Weights of a small transformer language model.
Architecture: RMSNorm before and after each block, no biases in attention or MLP, capped logits.
MLP neurons of a small language model. Each row is named by its layer, matrix (gate and up: input weights) and neuron, and shows model dimensions 80-143. Each number is 50 + 15 x the weight over its row's rms, rounded and kept within 0 to 99. A neuron's up and down rows have the sign that makes its largest values positive.
After each neuron's rows, "fires after" lists the tokens most often just before its 100 highest values on Wikipedia text that the model never trained on. A number after a token or word is its count.

L6.gate17:41 44 22 40 24 42 64 53 51 51 37 43 42 36 40 71 33 55 42 53 59 56 76 61 72 24 62 54 56 48 87 56 35 28 22 65 29 49 54 60 55 53 54 44 46 34 38 40 30 41 10 61 54 63 94 32 64 39 42 53 45 52 42 37
L6.up17:23 57 50 45 58 29 24 72 34 37 47 30 48 37 65 42 46 78 44 62 62 47 42 37 58 69 67 73 50 43 39 46 60 37 58 66 67 41 42 65 56 46 48 73 50 68 62 62 38 55 37 18 34 28 66 42 52 44 72 69 55 26 42 50
fires after: " |" 24, " " 17, "–" 15, "5" 10, "2" 10, "," 9

L4.gate263:58 40 55 45 48 55 62 43 67 49 70 33 56 31 59 66 35 32 28 36 69 81 71 46 60 41 42 41 59 51 54 39 52 86 46 32 54 74 54 39 50 24 48 45 44 41 80 24 41 50 25 68 53 46 54 38 49 62 64 30 41 39 54 47
L4.up263:42 56 47 58 54 60 45 66 34 52 02 44 47 35 58 48 74 46 57 16 70 42 71 52 51 34 45 49 47 30 51 48 39 54 56 42 62 45 26 49 55 58 56 55 43 39 52 48 33 32 61 41 59 45 46 39 59 54 53 60 54 34 54 51
fires after: " " 66, " S" 8

L3.gate443:72 46 68 40 20 50 72 56 34 46 47 46 49 53 69 25 58 36 72 50 50 35 61 30 82 35 88 59 70 41 83 63 63 60 53 55 43 68 35 42 42 41 51 53 53 54 33 57 29 46 45 23 32 59 54 42 61 45 52 50 30 46 42 32
L3.up443:55 69 73 60 42 68 30 59 36 65 44 11 20 56 77 22 49 74 26 39 47 40 52 61 51 58 57 60 46 62 68 44 57 41 60 35 58 44 39 77 31 30 45 68 32 37 42 36 23 63 74 43 35 53 25 49 18 65 53 50 46 67 33 36
fires after: "1" 24, "2" 18, "0" 14, "°" 11, "5" 9, "8" 6

L6.gate43:31 67 57 33 58 62 43 51 47 53 18 37 58 35 80 26 43 56 47 52 71 52 65 29 55 17 73 56 82 26 73 50 64 60 52 34 48 42 56 71 43 32 59 58 47 41 23 48 58 25 11 48 68 23 39 17 61 49 49 51 61 49 41 41
L6.up43:64 74 38 38 48 51 48 77 59 51 18 51 31 36 66 62 52 38 43 39 80 70 59 42 45 44 57 51 32 62 59 52 47 36 52 61 69 22 47 20 47 37 61 76 29 51 36 47 71 54 34 49 62 36 66 45 32 53 47 48 67 40 44 48
fires after: " " 62, "°" 8, "," 4

L6.gate280:43 55 40 37 63 76 66 52 57 35 50 45 60 52 67 48 84 46 44 33 66 52 28 41 47 44 46 59 38 25 48 37 57 37 73 46 57 76 65 40 34 42 46 42 32 58 41 79 57 40 79 62 48 74 78 52 44 65 49 61 55 73 39 38
L6.up280:30 54 49 43 45 63 54 69 50 46 59 57 38 50 52 58 47 63 52 44 42 53 50 31 31 57 68 77 28 56 57 39 47 64 79 45 59 34 52 36 29 36 60 65 32 49 77 62 43 70 43 53 53 43 63 43 41 63 58 56 80 61 30 34
fires after: "." 35, " |" 34, "," 22

L4.gate473:35 68 83 57 45 23 63 31 42 33 30 66 32 39 47 40 52 81 45 29 36 53 54 47 53 65 49 52 46 27 46 38 23 61 47 54 49 60 52 55 27 59 33 51 27 42 58 76 37 58 51 42 63 69 28 87 62 37 33 46 35 55 51 42
L4.up473:38 41 53 40 24 40 40 37 58 41 39 54 63 47 45 40 44 63 22 37 66 41 60 47 58 60 49 49 57 30 81 46 63 49 62 32 61 49 37 57 44 65 27 16 53 57 43 53 39 81 45 50 57 89 37 35 60 33 73 72 48 41 59 25
fires after: "," 85, "." 10

L6.gate345:49 63 66 46 71 41 34 57 30 61 76 55 52 31 48 50 43 53 52 52 59 47 88 46 35 45 47 52 56 53 62 36 41 56 56 81 83 57 41 62 47 44 24 21 55 41 42 40 51 63 78 31 46 43 10 77 60 31 50 28 55 46 56 47
L6.up345:65 42 55 46 35 57 50 35 28 32 46 60 47 36 40 54 46 62 26 58 53 34 29 17 26 31 52 50 48 51 44 37 54 92 37 48 47 37 60 60 15 65 49 41 38 38 42 81 20 54 27 43 46 62 54 38 74 34 69 53 70 46 40 21
fires after: " |" 91, "." 5

L12.gate55:70 60 62 57 50 27 53 34 41 46 39 42 76 50 25 43 63 49 69 65 32 38 37 46 59 55 35 41 20 49 60 58 60 33 26 50 77 34 35 58 30 44 37 53 61 50 41 37 25 65 29 69 51 53 53 59 37 72 50 38 46 44 41 33
L12.up55:61 66 30 68 54 42 33 41 58 67 28 87 39 68 59 64 35 66 09 42 54 50 48 55 58 62 54 92 25 47 70 34 44 48 44 46 28 48 55 61 56 32 79 57 34 40 51 46 63 46 65 27 65 53 31 31 30 34 50 67 56 62 52 53
fires after: "0" 21, "–" 17, " " 16, "|" 12, "9" 10

L5.gate427:55 53 67 33 69 53 43 58 52 56 79 81 49 34 39 46 62 37 71 55 50 65 36 44 76 34 69 68 53 64 31 46 59 62 58 57 46 68 54 56 52 08 86 46 52 56 98 62 69 43 39 38 38 32 32 51 66 45 27 51 49 52 36 62
L5.up427:54 43 45 13 61 40 38 56 53 45 42 42 45 45 56 61 61 37 47 48 36 22 62 69 42 36 33 41 45 30 38 73 41 65 49 37 49 33 23 49 89 49 44 56 33 37 49 51 39 33 33 46 46 45 56 30 66 46 63 52 55 26 77 49
fires after: " " 46, " re" 14, "9" 11, "0" 9, " most" 4

L2.gate636:68 56 57 62 55 25 46 33 52 71 31 27 37 80 68 59 31 25 52 47 43 47 61 45 54 40 50 62 55 57 63 48 66 44 46 37 34 51 15 54 61 54 40 26 47 48 10 55 64 45 48 42 74 35 49 46 39 59 70 49 39 62 71 46
L2.up636:57 32 64 58 46 23 67 47 60 57 34 23 47 74 50 78 46 19 57 61 50 36 64 30 55 36 42 70 58 41 63 51 65 59 34 44 51 55 37 57 73 52 31 34 42 53 16 63 56 54 45 41 84 35 46 32 41 65 64 45 42 73 80 55
fires after: "\n" 29, " No" 20, " U" 15, " F" 6, "s" 4

L5.gate679:61 49 45 46 51 67 49 54 48 60 51 38 41 75 44 55 56 41 39 38 41 43 62 41 60 72 47 35 48 44 34 31 45 86 42 32 55 53 46 49 49 54 47 33 50 37 56 65 58 61 46 59 57 48 50 46 47 24 42 72 33 57 52 59
L5.up679:45 61 49 30 33 61 44 28 45 51 35 37 30 36 36 53 53 52 60 65 38 77 64 41 48 48 39 55 50 41 36 66 30 75 47 26 66 59 70 51 55 71 12 66 79 36 61 95 54 46 69 35 44 64 74 51 55 64 63 23 77 57 68 54
fires after: " |" 41, "." 15, "s" 6, " ft" 5, "as" 4, "ett" 4

L4.gate448:42 68 26 60 50 71 31 60 32 44 39 51 57 77 31 55 56 54 33 41 38 57 64 54 39 21 49 42 75 32 47 38 67 25 48 47 57 68 77 69 72 37 66 68 42 39 44 44 82 32 35 29 43 69 88 60 45 41 38 51 64 63 60 51
L4.up448:31 74 47 63 56 54 36 36 38 35 28 43 46 57 39 49 76 52 66 35 36 39 32 78 68 42 49 50 47 38 55 43 89 44 40 64 54 25 71 65 47 59 34 58 43 39 43 71 72 22 57 90 22 73 86 47 42 62 59 33 62 62 41 48
fires after: "–" 45, "0" 13, "ist" 7, "s" 5, "firm" 4

L6.gate324:57 49 66 50 59 42 61 27 59 73 41 42 33 48 64 46 64 37 48 58 49 47 76 39 66 42 55 64 47 24 59 76 71 33 26 50 50 37 20 68 66 31 60 35 41 48 37 58 33 66 71 38 42 60 45 47 53 25 19 32 35 60 50 62
L6.up324:32 74 61 67 53 55 41 35 52 50 27 47 52 49 65 44 48 61 63 51 40 70 56 31 54 49 49 94 46 55 70 54 49 35 36 23 58 69 44 54 45 59 46 64 36 61 18 52 63 64 77 52 49 38 65 54 33 29 60 62 36 49 23 39
fires after: "0" 16, "9" 13, "8" 11, "4" 8, "." 7, "3" 6

L12.gate176:39 47 56 41 71 76 56 61 73 56 61 39 39 52 35 79 35 56 25 40 63 47 47 44 49 55 33 46 51 64 66 33 61 53 33 48 34 54 65 58 42 14 40 33 25 41 69 50 65 32 35 50 26 36 44 43 52 61 59 76 28 46 27 43
L12.up176:37 51 56 73 65 39 45 33 76 21 44 43 55 41 80 76 45 52 87 33 51 35 47 70 55 56 55 26 32 27 48 66 19 45 63 63 56 56 65 26 55 38 46 48 75 48 65 58 38 37 39 38 65 09 33 60 73 76 54 32 56 49 31 49
fires after: " " 54, " |" 12, " (" 6, "0" 4, "2" 4, "–" 4

L4.gate831:29 39 48 75 86 27 66 39 48 42 69 59 33 49 60 54 32 47 57 53 50 50 42 36 63 50 61 45 33 66 53 58 30 61 25 47 47 42 56 69 46 66 70 42 94 63 65 31 72 83 34 72 52 33 51 53 21 77 64 50 36 63 38 57
L4.up831:63 24 42 58 62 53 52 71 24 76 52 34 52 43 68 28 52 77 67 51 33 30 63 37 72 64 77 72 53 35 42 46 63 39 37 36 30 56 77 36 76 60 57 54 64 55 28 59 61 63 51 47 59 56 15 47 11 36 54 75 44 55 46 56
fires after: " " 32, "–" 12, " −" 10, " +" 5, "\n" 4

L4.gate469:56 42 61 34 47 44 61 78 59 38 45 80 55 88 45 41 58 74 53 48 57 59 64 80 59 30 28 35 59 43 45 63 29 35 47 68 49 49 38 56 50 66 55 55 30 45 46 79 75 56 62 71 52 65 68 42 27 42 42 45 37 46 68 44
L4.up469:35 80 49 36 50 55 67 43 65 50 37 47 44 34 52 47 37 36 70 60 57 58 41 21 41 60 60 56 57 48 38 27 43 63 85 47 31 58 58 17 58 45 33 40 59 29 52 65 54 66 27 55 66 80 60 26 37 50 41 51 78 45 54 62
fires after: " |" 91

L5.gate368:57 50 42 60 46 70 36 37 38 60 38 65 50 53 49 43 50 40 50 45 51 67 60 23 66 64 59 24 33 61 68 45 69 43 48 48 78 53 58 61 53 63 24 47 48 65 46 59 74 57 44 51 49 48 18 40 58 70 66 36 42 70 74 42
L5.up368:25 55 75 17 42 41 50 40 74 81 55 45 54 69 38 56 55 36 38 60 66 47 79 47 56 52 35 42 56 56 37 39 26 62 71 37 47 59 60 37 70 62 37 40 52 64 50 26 39 63 53 60 53 77 65 32 47 59 37 51 51 68 45 37
fires after: "\n" 98

L9.gate524:42 36 52 51 60 50 50 56 59 45 60 63 33 69 54 46 25 40 76 69 57 69 39 41 44 63 38 63 64 65 32 31 43 62 42 46 55 38 43 64 46 53 43 49 59 56 55 73 29 50 49 64 62 84 72 57 24 45 60 66 82 56 96 41
L9.up524:48 49 64 43 34 73 39 53 76 58 55 40 67 65 65 63 60 26 54 76 49 51 68 11 29 45 45 63 37 66 44 59 25 58 66 45 37 51 39 76 55 47 38 38 54 63 66 55 73 42 29 33 58 33 99 44 12 49 75 50 78 58 55 11
fires after: " |" 50, " the" 14, "|" 12, "," 7

L3.gate578:72 71 64 93 46 50 41 49 44 35 73 35 25 64 54 65 60 64 50 31 39 51 47 47 47 60 66 29 37 46 60 50 45 56 60 36 45 74 66 35 51 49 26 70 45 33 15 61 57 61 61 47 58 42 71 46 14 49 47 66 56 39 40 84
L3.up578:38 64 32 70 37 43 30 45 53 22 55 43 49 65 39 47 68 64 45 38 17 46 35 60 45 98 48 37 68 58 61 43 49 45 55 69 65 67 56 41 47 54 21 58 57 36 27 54 55 59 42 41 48 43 72 36 23 48 34 52 53 40 30 81
fires after: "–" 47, "0" 18, "-" 13, "8" 9

L5.gate505:54 47 70 44 47 29 58 79 31 30 26 60 34 46 48 76 69 79 60 58 39 49 72 37 57 55 60 30 59 47 84 37 61 60 09 41 59 74 30 32 38 71 63 36 34 05 47 37 37 33 38 33 56 50 38 40 38 49 22 52 52 57 42 43
L5.up505:34 28 38 57 33 49 41 53 65 43 09 61 44 40 47 40 79 75 43 16 25 28 68 60 67 32 60 73 63 62 66 72 27 52 55 53 47 69 53 50 30 49 36 24 46 55 37 59 42 34 32 77 59 42 37 68 46 19 28 52 52 79 33 72
fires after: ")" 24, " is" 24, "\n" 20, " was" 6, "," 4

L5.gate328:56 81 68 50 56 66 58 60 33 44 37 35 48 54 55 69 30 80 61 29 39 51 39 32 51 70 53 57 43 72 62 46 44 52 32 18 34 43 70 53 51 32 35 77 65 61 62 38 36 39 36 25 66 41 56 61 24 30 49 25 54 32 25 44
L5.up328:62 57 21 49 56 66 62 48 12 32 43 62 36 68 26 55 46 68 15 23 50 63 47 56 68 51 50 40 59 62 67 51 36 46 46 18 56 42 43 43 70 35 64 57 59 64 51 69 20 29 59 31 42 44 41 68 48 00 54 33 55 33 30 68
fires after: "\n" 54, "–" 9, " |" 5, " " 4, "===" 4